{"num_hidden_layers": 9, "hidden_size": 768, "num_attention_heads": 6, "num_key_value_heads": 6, "head_dim": 128, "intermediate_size": 2688, "vocab_size": 16384, "hidden_act": "tanh_gelu", "norm": "layernorm", "norm_place": "pre", "norm_eps": 1e-06, "positions": "rope", "rope_theta": 100000.0, "rope_fraction": 1.0, "qk_norm": false, "attn_scale": 0.0884, "bias": "all", "tie_word_embeddings": true, "parallel_block": false, "init": "normal", "init_std_qkv": 0.021, "init_std_o": 0.021, "init_std_up": 0.021, "init_std_down": 0.021, "optimizer": "adamw", "learning_rate": 0.000504, "lr_mult_up": 0.965, "beta1": 0.9, "beta2": 0.99, "lr_head": 0.00502, "warmup_steps": 335, "schedule": "wsd", "decay_fraction": 0.916, "decay_shape": "sqrt", "final_lr_fraction": 0.0, "batch_tokens": 65536, "max_seq_len": 512, "doc_mask": true, "z_loss": 1e-05, "train_tokens": 965800000, "max_steps": 14737, "dataset": "wikipedia_en"}
MLP neurons of a small language model. Each row is named by its layer, matrix (up: input weights) and neuron, and shows model dimensions 0-255. Each number is 128 + 24 x the weight over its row's rms, rounded and kept within 0 to 255. Numbers have three digits each.
A block is one neuron, or neurons of one layer that tend to fire together. After each block is what it responds to, as a language model described it from the Wikipedia text at the highest values.

L2.up111:111158129099121111108102163148145149146086139134103126095113111088068162141115091107076157147137125107135107103102119134154136094108122121136128124090142083133112098124114111107134116137109160172134164154112109101143125143168104117124140139155094118114149121099132118123143089097101119138143094153165140140097136152196185131131108123134132156137105100119160118149093115123160130102131135166142108142119144127111095161109143116088120112171105109114158119113123118130132112118148108139124119064105096117132119098096147166144151158176134114176124098146144127108079143129163164153142119119093107095082158117119094138095147103132135130112157145148143124110158139145177153166151107129180129105172097122131108156081135121174124102085201157170124151116106152118152178142148108
L2.up144:107095121115114151095114142096162110135147134175148147147123102130117145107155126154119125130126161127156133126115117157106096140133164112168134138130160101086066100158118099100123128126101153182090098153125129119144105105121111106137111159166095124136114135136152144104143138108097097178126170154113138140133162130147109102119108134146167134123103123088099088144164124146151142106082158120080136137166155142116075092132136060122182111130146141100124136094147126132148129086093097145131086135079108133127117115130109153109136118123131139165120110194126158159139127153143164157170125104128120077124120146161096127114110121118136108122136121091127169121135126101193150134116153089133115079169139135102139136138135110140143160182118157147126126116110114110113117116162173
L2.up715:088160117137124091144129161141166168083166144141114099170120120166157144123142142139121116126148092102145109097137144167118124174098155121118142124110177116148099165175141152139116086105134109133150115099120121116103127103072136095118151096147144145128101092108134163131106169148152126111096148126139133116142139176120093153131154139117149163162129137166117084100150120117120110145134165100145131135136126137114122086119123106077084127146096139116085123101094137113127116121096120140101143113121108127102148116118143149087142108129115101105144095118145154140154136090191107160113134137158118126118088138143126131151160127136103114099124141142118220123119092159129159183132121134084098126127151127074095123092090128159117113119131146097127146083088149132130119148121131
L2.up1319:148142102130118142095114130106146147111146073155133172139092142140106162133121087183147172136153137109180142122138132119129114108135174086151145112135124127121084106118122134061092176146109149189129121109144126140140105120112139107142115117163140176150092125126134138098073187140045128117161149116126150127177133110102098134107162124130172129141131126142165113124147137128123115104134123143122163173108123122123101124118126128147105128105116094118120136101099142123117149140129078141186144090128169166143145087115138152126148120154120088153146120150122114153129138110121143164177143106179110120094120110125144119118151113131133118150110156113142137139136095124111144131109105120122105138118093127108134120138142137113120133136150131137123135085092140166116109132088123
L2.up1433:108152117138107117125117096119084142103105152111164122146116126149109143114142128201079155115134151152139096141084170130194135146172119142143164131059136152162128174108125153128165125139132145121130106105103136142166109118127120098065152133160114113110107129113136138154096146151110097101184116127110171160102135143144143160149136116092158112158076145156129102141151139161094147116093179153104067115084091169093143098108141146113147123104140145132103190135112121086099103152160140135115121122115128101129157093110124163117080105144145110136112081087149132145148158142149144171137159153143105121147138118105121139091161142117115159128130164143092099131118144135139152133151136106139105088130125111115134139104103141113117114155151135113110125106101126106075115132110160
L2.up2132:120135131133111127103118118137134099139110137148120127114074126141112153114149102141121166101128076106185115110143142140117106133085139097135121105120120180153151130099144087109117125106102136138101137146176113102069157169113124162142113085139148127108142101119146133154167151127100140139156180121135154098076119149116146108105137167141094146133136134160134109136148188142154105142105147123132139165121157144099101109130119114115139116120137129096125089119129200121138124107134089103162130128121107141165152070143141131121152158124126107193129124101096146178110102126147135136128143151115062094121114144142076127114151115166140116134108128099123146130139158155169175152125143098180126138175190101103148155146139113136129117107089119099137160139109125088110189152150152
L2.up2410:111121129131089155094135181112131157090073119130124110137092093131108165106117117114128166113104133144122121133133125122142103077141167137145160167123179124127125151103152141081144099188134135149115149165179101141133116181135142090137130140132128138116131110148114150156138136137135136127107107123112131143132179153131144110126083112104168152119149166171149109151147144126136131147110100131129167138114077144086165107159089118169103096154143123141122135117123095138140125135114115135137114114118097136153161085095096168151152130135170122131103112131102113149113133067166155140164094144127166140124140089131074136110096092168104144120126176110157150128118163083157153118138094096128116096151186128117144084126080114127144124119165126153136161113135182156116116130134134
L2.up2432:157155131119114126097093144097126113111145117106148142122130119152079121143137168132082107117098138132135123138112131168137120152133130120139144108154120078068064119091144166129111118112141150158118114125151095133064150097128122149115123154150109158125130121094110137116154145088136132118159151139128144159149117097129134093139135102104123149117082117172122116123137150191179161131122126187095145132160147135095130143141152124096113150117102106122124131091105125114135161118137172106114102109112175085079118095126152110107120119152150110178141159171120112159096109102103138147124136132136120109125135106129146124083147134165163101110120150141138116111114153116096073140141130161120137157104121142126109165106113157125136157132125156155120136136085108154114106086078135
Verbs taking objects. Main verbs right after a subject that take an object or clause next, especially required, tells, gave, announced, led, remarks.

L6.up2403:147127143114095110101134107125159146142125122123136142148093114104126121107122115107104088104096121129117135145083140147125110127161142126168140133110136131118136112163162137119126083129136133144115154156141122150179109118090090158116100124136107126114115109138123135159087125118095123108138126136135099112138130128108104104136089146137184091115145097156090122138160133112141169133118181138110145131123088200144107132158139113114155130109102155109103094099164121087115119141104139093150139143122107157158144115123101108110108151115120113147078117167133162115111096108090141103125116130192127114132089126159123120150106168142097116117149119127119139157101138158109165142092129079120115122108162145139142146164125140139142080115157123124154118102074120156077153116142174
L6.up2674:111150105136060121091128142118133115113146126122104125105118149120151109125105105181101159131112139075122119068115164115125121122145113108116118129121115119148116131121149143142164178154119159099132123123123139134158126151131137146154101063168158160085095096145134139178158128122135144111091110165109104167141144118105133113113085116159143113141144135127089102127140131099126113169095142096128122136139130140127148141155096143151130091139142109139128119091122145123136087111115090118145115108064111183155150124147136078070128126112134082139126150139095127147098120153120138141128133089098153145164121104147111125130098167162143105093141102132121163185131114132152098099082141130152102133123101113124093147137140110163102125124094121133143148130096078102130141124128152
Abstract noun endings. Final pieces of abstract nouns about social, political or emotional ideas, often before "of": awakening, eradication, rivalry, criticism, cooperation.

L3.up27:121142094145098111125161132132128155109152134113145153148138138140120135129152068114099115110089132134144128132118144169168112145110164110126153158108109134138093103157112116128120119141154124152160144164133114138134171141127139128147153117116096101112171130129098156121120125114195156144135083087119126147136169132119102169134116134117113146125129130127176096147101109145106123131088121121103137121127114104121149160122109081140151140116110111127098142103145112131133136158127095144160104140132100137105183110123125151123146103128125123148114150141126193109141157103129095150144115134121097099108153127137152157106097124124092151088105143134161154143146162118132129145157101114121114186100128170145110129139154152051123106139106140110127131129075116114090142142121104
L3.up634:138136096137137143113110169142125149114123106144111156124110129129121153090147060143149136188113160100209116123124127142112092108130135133095144128100138104105149109093109115173119116134117134122099141140138106128113136103132128137129113113147111141121149085116153146133114096142144106143150159124127140150117152101089135117113121124116132103129114105146082131126126120129126146147147104129118149155116121154082077124128163130160141140148081174093069144114140135131106171141149099119152124090086136123125146124096111114161142159155115110135131132153137136174137194077176162124106128138164146119108075114134112141088131123138139179149098154129133150121087110127187133116101127056097080115119109144131112179117147139153081136134086117143122135098123140169085166158104148
L3.up879:119128134164136183109162132156097155091129133135079118165080094115125164131143104146153115109100117140142139126127136127139121148117118144114120174118132122131098102111145170124164151136134118153119146132177113096111099125132126114124105119126114158165117079105139132136136105110135147114133112168180140130129136088143092153127078155115132163122126166097127105132154175133092122083151144130135188111134098123081126133120137139141138110174091120096132109097168150110116161154108127125148080098156111113133130158096105114141140132135158096150164124125087125170115116102127156178134126135132137090118081086115062089095147115106100116147122129119164157098106145129193131152120176096123117157148136134119144166119119112116123135130096133128178107151158144110125113109099165
L3.up2118:158129108102123111103140133097145125095144118114092144157124119100100114142114087106111142125121147094161130143128108136126118105132097113118100098117118120119166138128135140105121115166121126129095136119164125137099194122095144139176118118129136173124131093154097148130139074152096142094092136142180112155158141121094134161094113119148177149110093101139164107115107117138149127126105106132121166158124130173105121154148093046152141168094131124117090101125130155128093113180129095125152147153105136157127141101154169106145161122133183089179120130156139114123153163121151110138154122132154157145087093107143134112128137131092160145156093143162169116130128087090164130112102100095141091148098123121120115128105123153150117131138143109134112122132113128157105137148137099
Causal/enabling verbs. Verbs right after "This", "that", "which" or "to" that bring about or grant an outcome, such as allowed, led, required, provide, gave; occasionally paragraph-ending periods.

L2.up143:149110088127099143150132121173121095163180087119127105103097104148095138125180099143143127140161129125122119121113122106103116103115106099124147150107133116195140155118119144150151106111114126148103107140111142122114140135097156142160098129113126132151110126142130099111087069133084152102166157158102134137109126113114155111116138160127149113117136107105087110134174133114141134184147143083177143138100162127158103130098106113134075118154089114145098133121101125146136158167142081083141148097147124153153162115111165100108129087078131145145104120105120151140087120086195148157133168111159132123099152068119127122092097098120183158107123122115115147133118171105050125122091071161166152143125136086119143179171149134119088111119156120093120110078155091159112141117138128
L2.up359:150100073113121104125150136130133145104140151093212144176162159142102120130089089144135135151136108144109120121132133103121094165140117138091154161097132120146122146122117078100150134139125109133137093085133120120114110119152117136120099161157132133129132169159117114093131132153138130085180195121122120107125137174107118213146143130128139122161149140117082132137118114120130115126104114131185131117172092150107079089125104118147132124112113142148163123148139126123148114123108132129123126104101133158130163147084094127162156104129119135077098085176138109137079109112184119160118147088177104111168116162155121100101130115099111146110162191140142099130138111129116122126119161132127111130102126136118130163090166136162143139133103150096123113121127128127113130162079149
L2.up534:136120174122152145143124096118123138082134143132115137135174117098143144098161069144101146112135118132113118150062147131118142147116144134144146193112165109134127140157148147112114096121128128131123195131143104126130151113117121160114078113107134115150114122162122127110136148123143121154139126131124153161107142103131119083151124148101141169101162140128119147170104156129110134123131113153134152117096141127138131115155106121118143101109120160127113159145128103143166076149106131151087115125080121153137140149131133137144140185132129159165122119146127147147135147128097150141155105133079118072119166106121155173079129143121166144118134174112108148120120100111176143126114126078137093074141132160107139111152106176135107178131143107095135166151104160130125160154141149
L2.up628:196165134119107154111119116075161116099121092119081161141179089101113122158117097098090157153142119123144144131142127124120113153127153151132143108111118116178129106087169111153132096154123132105153107132112104114132143160138121127114119131115135190137086149143132133148141162125126121127141113125128131140134100154115123158098091125150160126104143117151139141096129111118174166093112137148217086161134133136107104139142074093124114123124087117146139128085106138111087086097103103147129088137071151124137103093102141161143133142143145121124056135132119129135142144116151101121131149112169173085125164131131137112136121187112155119095108111125142151103122111131130068103120116116121121116120144136144174112098139149175141175184112124152105107137115124090125149096085084
L2.up1020:180129095106120113141128112126114159142099172142161162148161105114125116176098051102081128092127125079094127147151099112163116121153113125091152149101098112129131157122149143074121135139078153126149166130110091128134145141156146139103143110112096152152122127112121184150120121090169144114140185130085161086117170135110127170125137126126117148159115125174113113072153107132137128084119115143148148141113128122145086132103121101141110090147062116125097109148105148135093106130103165105172148154086136142134133139086140123166118120141108128137163154180108134163104118122146138146110109136172149090109164122138153115113150125102091129117150119124167134106132121133125119141128118157142113111160158153150127151158083144199105120150147121113100136095130142124137124153149124
L2.up1136:152152122103132100122092124093157115127104152165105120143096099130121165118105087112149145148141111146173132132089162102116167076126140164136134132114116134179124138156148139148124100161107120144109089133155154099150129141069139119104152136135129130150131082127185123142157150115112125095113129112123116129123139151130112134100143121090164115091108162128093150139130116158122161154088105123151152093152135115141112125103105117138120117125133142130062148124125124131151120107132134172194137103144120169127103148119158178159141190100153157095151115158163138158118121065158133167140146141123182083106071108151120124142143120168142121121103138119184132152089116143113125099144099056116086117094111144128146149131156097145142164139151101096140131095091119115117105163147145
L2.up1642:188152117121124115163083136106119167118121106132104112089163107095080146074165115114156156168146114152154129114108136092143115133145117141162168150150110131173149119149138123112151153132134115146133141134144127130114123160129113091125141099158124138118115145092107134166125078111140082113148128113123121149110122110073135162107147115111139121124148131130172163091131126140151148123125158107125128141180130154076137160153111122147100158144140168095123104141148156109118127139134128182132148173095070140152140129105094141114112147140152138129113093097176130125115114083136101127123116143093186112125122147185121113085110103124152145107097132101131146140146107114151146072101157103075091089104136120149135131076179192110132153138146110107105112148124071158127122118088120
L2.up2478:149126103159134099147120141087129082125144133143077120099126101140117122079134086101166144151141164070087138140085107104128156149133152134125125158119147104126115147125152108146102133121144170107169153134146120157135144159140118126115077082133133173150092127138144121115102129109120114085144126170153121163116127124107083150147111137127135127106107130152126121125120112116138136101075131147149096141148152131077091140119055130105135119118133110108107128118146140153153068178150098167156128099110087164123158087119138129148124152102141117133165123109128115142112110134104173186132152094110127089125144110152100136104121188139118147150100134114145127107112140118133151140130112044152117089147157127087126120126122165113106142148126089114109154122132126113123135112093157
Second digit after 1. Second digit of numbers beginning with 1, mostly giving 10–12, in dates and sports or stats tables, e.g., December 1|2, 1|1–2, 1|0 0 m.

L6.up965:148133078128158102136137124114112113148091154171138140173131118116094133142167144117111141114111122134144127084149156167130095133142183119119123109127154133105172154085118113105108091126097121135143078123147167116119125123130096138157138156117116151117112121167132156172119122116143100156121198134129117134158128152153106090150174081123157109143116142174085134134154137124124109133124110144150104113091128137120103173104086120105119138142062132107154155111115099107152104149102134122132124106087112124107156088120126134143075111164139147131155094171121154101101136117136098144158137131135124126127143126125099136129102145140121090127102116137119140120146121130112141087125089105163141122111156150168122190122127127093120118164112094151143139088101123121149164165100124
L6.up1598:103139091067129093121102135091138115131101141091147122178135124142088111141158112127193138126125140116106138104143112121126145160141097127130088112126127139111116132147120105117143128152089106116116086139148127151129091167090095112141119112128159152166108106126138090139115130122091110138144102145165119109175115165120092147140159101152210153147116132138134145131122162158140109155126132124150143108118151159118117099130133164101136109135102118113112137145168118130140113108082172111108128131092154102154132116094115129149150134165132127144116112097141125130115206121134102121145111100128132117127122143122080114104137085122118130133121135149118125129093135063114163122174149118111129091131141126112129139091115172150113123160128116142114121143145133146111118131108123
Complement-taking verbs. Reporting, opinion and decision verbs (or their final word piece) that introduce a following that-clause or to-infinitive, e.g. announced, stated, decided, opining, suggesting.

L3.up98:104137129101145123112135113135112131110130132135173135140132129152139092148120151122105146119127118121133138119113139155146121143116128116128141108074127108113150108109148117107108072181124113103125092141145062147126126109115118124107124116136113132134143137145097100126111129129096081129151133129128122157168117170138128148088102082104130146101118137152161100118126129139138118120094148173114106143159144149090110115137108129070142121115105106086125130139186104097077126092117157084107126096154121153097101092136151156124152117143120115168113108159149105123122147104148144133141151096126087135087120137152087146180134114098146104134115166113136142143136147102143123114129129099110085134155122142127149112129129139153172121108135104162125147098090127162122103177102150
L3.up1362:159137077093095096085126142103136116131152180154173097159121115149111126163136145088137160097133120098131126109138145150143140150137140114127127078143142117111091097133140130128138118153102187168086144140143092130143087170134113151167107119112111147143118119124135130118070148114091145133162100200152128139144137136111124163114155151151125105121088172159170135098149128107109147108105097143099150139115126122126083147130106103124148142138105130109145125100188166133132173101138118130094139100164145099103090086114155168142161167096112136106143133124110157132090151153134117164162145126127112108141130116127121121129168122165125136134186151145168130114138180101142118154119100083108090098122157164110128160134161139121139101115157109153095092138102112111112206062098142
L3.up1616:158123083078131125141110128106145119133126168130105096170131103142105104116121127120124138116104154135164131079116126164174162149136089133085115068162115130099101145135140121124104161141100160153112157136139086168111134122112133110165138131129134140112083103143112102086115163139116107108132122125176101119132124156150072151100112111104118159097126157136130108110089095100134093116170122202129114109143084126129152105144113120116119147120138151150131099141143136146152128121136137118119134139103135126088107110130134130160123150105153066121115115125160096135118112110155154143129123115150110142105144139119100102124140104141139121139071146106127128119143092120116115099108080070127092089180107123138131110133157131162160170080085117142149154116116111117126125105104168
L3.up2418:130101095116127115117096131151153175129124168119118109157135161136121153125109114120117141100127176116150113137182137119161119124138115087153122141108172145119106116119126143119110068171111155076128147161136109142130120160129138135176144126124154157122126136138139114109146117096112100153128133153098092141142124115110135150124086103098130174116120138154116157143144094155127162166091130146125138135130135142086094104170104109077123143106120156058105116106156136113100098101099165117097131125114119129109131122155098172112128113122091120146120136113112112155139116095124140115125158137137125074131072087150103146103131110145132098151121124092166148134111150115132075126127126160119107098120137138125141129100079132164134130114110114142156106104066144144113100107106101
Main verb after subject. Past-tense main verbs right after a long named subject such as a person, outlet or organization, e.g. said, described, elevated; also table bars after names.

L2.up619:131119145106086147121117131151116132094146123158142127128141083131118119118133117157134141123101154125125176116090113152127099051142119140145153134109149103146135064142114159090102145159120159148121094120129148119177125167128131143101119071174108102155071126145105101127172129154145160145131106131154128143140120144136130122111110138116165099141147202145138116156159154102139103133129155135120126155132091131126112116133133141139118098145153131146097126103144064128158114123119104102176153108102123167159140074126127151142163140092131128141129111117169128134152155075141134125148112160127145122108129140138092135160140122116171113105122164096156203139110087123092133152068108116126129121133120094112105130125133131140158096114082150124158103100109107131127156115093140
L2.up1079:131080092118106155124135121184136140112144125076138173132133123078117139132146125139140145135136148140117128143114142120123121158179127126079158091077097123116155138098157107137112089144121164122185093116118136129136135146166149137144107102132104180114097073137124132115123124140119106120106130134086129080117151106054122125162105083094146120102133141151131125121120142114122128192140140172115138146132103127130109103130116153101143090104114134124125117098140176094091127167176121107169130130119066153139144085146122122135135130085079108135160156123117152120141122103117143112122158109071090113141123152170093119120140126106148100092138109121085166153145090139127172130132077123155072106158078122087137127137138112172113129129090127108165165114112153126107115149138145
L2.up1531:130132136066093100112105111134111117118147129167109116156147086131125149158143149119112185159122165129110109108095139144110101102149130200167150088109153135133152151133181112132136114084135182126144098107143137157099135170114150135101132155096097117099113128108122107157124127116126118120116116182105163106114169156126132154137134124141157129126134135126148132181106133113128124143109131159118130125143140150138130090153135132122101119181140098125138136078167155103168099139158107095111116138132131189165120096095115095122197104137127112117120116158137168136139180114151113157142119116090121138089110093123123151098111125098151124122116150105112178149100156142162120132101118088146147111122142137090069130094184156139145114135085139153113169150065158101078170115132142
L2.up1790:132157121096075112112134084144143124128159121109127131158155149065174134197088098093121161108122162120156130140111126134116138162135108128117198142113127142119169139149121111165146139179111187108124149109153123123155139136117112122174111113179132159081114070158124149104153088132092112119116099130111128110127182160115116138136100124112147107083120147118129125148109201146118119153130141139116134157143176166141091082118127149108097104158092115122107151119126121106110135122145117082125108160088133122128188102161144167155129146103156132161101118143098161124105161081173127156135111094104085137146094130131150128083092161090145125134133160126129163143128137087138160183109111144151086113146123136117094109135128125159172126110098152121120155080111109141134134136116133
L2.up2282:148175109104114142164128144126170135130142113147118109147092139123141123134143118132128172123129181121091107121107118142129145082122156168096130109117138135142164111052163125105123129152121134131131112160163091148097128157129112165149130121149147105111133105121127131143095081137165102085107131156125152132166148157111113098111100113122138144093149138168133140123142151138183118140133138154164158138168136154091144106089121138125108128127128139119126150113207192093113107101152082123133081100149146154104122113128146101091147115148156136170122144154115145191127178132166167134115143122115071148080133139085125142133117123122094104124196135125122124157146109145175190136107128119123065130096113112110118145099149131133135130096089109119131154097126169120111160123141138
L2.up2438:144160128119114129179122134133137149138189132106128127172123150111106190155120116113120161065147128110114100141126167067118088109143106122165126112142106139116113098137163120126111140187135209130108122116155114140168093099134112114175127131111077154122095113080100121145144128134137156152124096144112117136093111132157120143145128149113160175087146162140079108190140139134145160117146153138127102151118139166114068092132125110156132148157087135162107154116167158115131130114172147112127130122094129147140134069152071129133149144118122138163117143131151141130134164105118152139146144159136101124137119148128110114129130145129152109151126180143155171132099137102138120153119157104164092107175128125117174131116077128113140099169152143118124106137105120060099118102105120
L2.up2447:126139121095110149127121125086163128136096141143201150152124121115126116156155113084139159162118152136119160092074103082106138126143119105128114161109153092095100113123145158109135092135131145163135113090139111108151144144125115147108110116114114119131092128101112122134149140145100134100119120163116131134122138162115129167105087134111119151118122140174109106134115100145112117148101152133104124103119117145122145107106111159099148128140105129129112142131078095121114104143162135160132111128122112132125121082139121153181138140104139168161135131142128103124095188121151145179123126153106126128112119114104120116102124125162141150092122176127129186134133129149112179139137118161130140124129129099125067126169116138103127144122127166122168110129132137090108146106131168
L2.up2517:158175148079108131133150123105117124150117103098136148116117122116125096175122127139111145088141132161129155108100117142126114089123123136120143124121141129142172111127146166117157132112110173118127107093131102122093124152102156141081122083171161124141100142145121149136101162124070139113113095132173160093124100160112097151157124158114148144096122129145131143153152142132150172083122175079164144148125109124124135114087075091144171104077135127099144123120126132077112087133139144119087109110117123146153168114097092104120145134164153118123091112129137105139186161112152151132103116153153138111091153072112103151151155153096131115135129163138125157135149117131151130104108117093131148107109142062104148116118162160114123144125090157063096088148104126110109116117116140
Abstract noun endings. Final word-piece that completes a multi-token abstract noun, often a suffix, such as stupid-ity, att-itude, disappoint-ment, alleg-iance.

L3.up394:131099129124130132118119107131110084108144059124106118146077078155126107096173115134122144122142126112132127130108146084109139136117142126147110160139151101164103121136143142136143084128160101147077177140169156169127142130142181142146120123147117140140145133087158128142132097129122112115120105166178082139134139109139094108152124193097139150158102158099155136150111139136115116101170186149180196126117149143174123123121123094106163106153101119141115093139126115115155106119100156147110126143090167156137132125179131151142106112100154132132094156132149085142130141126126130162166166126179147122140107141119128114081084127109135183108083165122127094137141115127132162117121136121161156137134100134118121113113088111134081154120123139164168141083106091126151161141124129
L3.up1346:157120166111154145088169131184140139136164097119140110129158121142149130184160114143125146152133141095148125107126126114126187122140133137147169127137149157156124141129110128151122102140105154136110132093100167126124138117136145146103143154136138109175135129169131137130097159134124102135116166132108117157141116174119145160131107154139140102092147117102093133080112142146174163135105143159117114141119171104122128116119102129103094148149117125158094146094167128123119136133091144159090140110106158178125150127083103096116112145119107114127162126175169133122141138102181101141142169109133111100152117115129114161145121102114089125116147118109145082115137133118128155127134141133160107153139120144175136105164139140123104117106101104144066131168160161181089102103150140
L3.up1445:095129106110163105099155148136120147166120093103139121115119112110174125108122088159084147102135148089084118111106102143125149114106090119109133156110125160156126126140129134093168154127145136150124114140161137120148143122099154143171117143157126162164128068147133106119118124081131139122121080160126103128162145139132117123127150137148116165136076139164156140160129130104143140120138153137108149118127116135089087095139096148146100139101131131100117171107181117143100089142104173164066146129131105133121175134118119188114114110152154137122120125103142117163124106117079120175110148150162102144100100104102077126088122110081151114128132156130147091111130131110129126094055194131143060153125162138138117123135148091108082151165170165116141129169133126168122162145142103
L3.up2295:095126110180131132106110115150136101114123106136108128154144124168124151149114140113114135103145171137147117122077088095121114153121130138122146164082134151127113113115138141139109124148136125121127150098112118124152147138120124124159081118110124159172162122098151120114097119077158100101163131139101159165119153093127125145153133164109126184121119194145122154102124123129123117099104140157107119143166138089114137091111110081092145108102154119092070118119153150178194119164094121131163139120098155157117131139118123109114137117128121082139115134138157134109145119078114118110121145129158125101150153117102139135151138135087141144077135163130108117090112134150134142171117122108157124126146172154159094072103102096120146124105195142128136126126081108110086143116126139
Table cells and digits. Cells inside Markdown tables, especially score digits in game-by-quarter rows (0, 10, 14) and second header cells (Title, Office), plus digits inside longer numbers such as ISBNs and years.

L6.up862:129115121122119149121144109133112139140086124114158106108156166135106099146112146155162149115121109141148160079102099115148146140160163145126169147067129111137151132129141121072108101129158119165134077099110126138131127167160127189108126142145116153133145104103129133112105144121083109156141093151147141118121116129163115136144127140144129163112158123145127163144121141123096149147132121117125099043143121146114152145096136127101135136125091092121136128139147117128130146155116145140142092113118106135111101125135113117114144110137114159133136116122154117123087122114092115128128154116120125137072093149133140100123126114099073171090145152131146110119118121116099169089130116129152179145082115108116106161147138146138099139101118143139133121117119152115104143113117132
L6.up1922:092113121073141140129131105118111165138136131142175143131127135104103114135124150120129144083123144139124149154104155115116169127172124137125143123128157127130116094127113111130132126145120096086102137151140134193128137187060124152113162125143162099153153098135145139144075151146134135155157141139166077173135085114147143143131151121177081127126159113104135171124145138098159109122110133132159115062132125133154156107153093143127128113124075116121073107109186129097138143120106161129123113120150128133131140122077118112159134133126139141131157163090140109088115138113115133174129159154138170117107093114097120112154158130102115125125156155120159094153163146119132120106158119127131150163139171101137117076135116144154110142127123152109082096156128119107122162139049174
Digits in results tables. Single digits inside numbers in sports results and statistics tables, such as race times (1:4‑7‑.9) and years or counts (1999, 519), plus opponent names in table cells.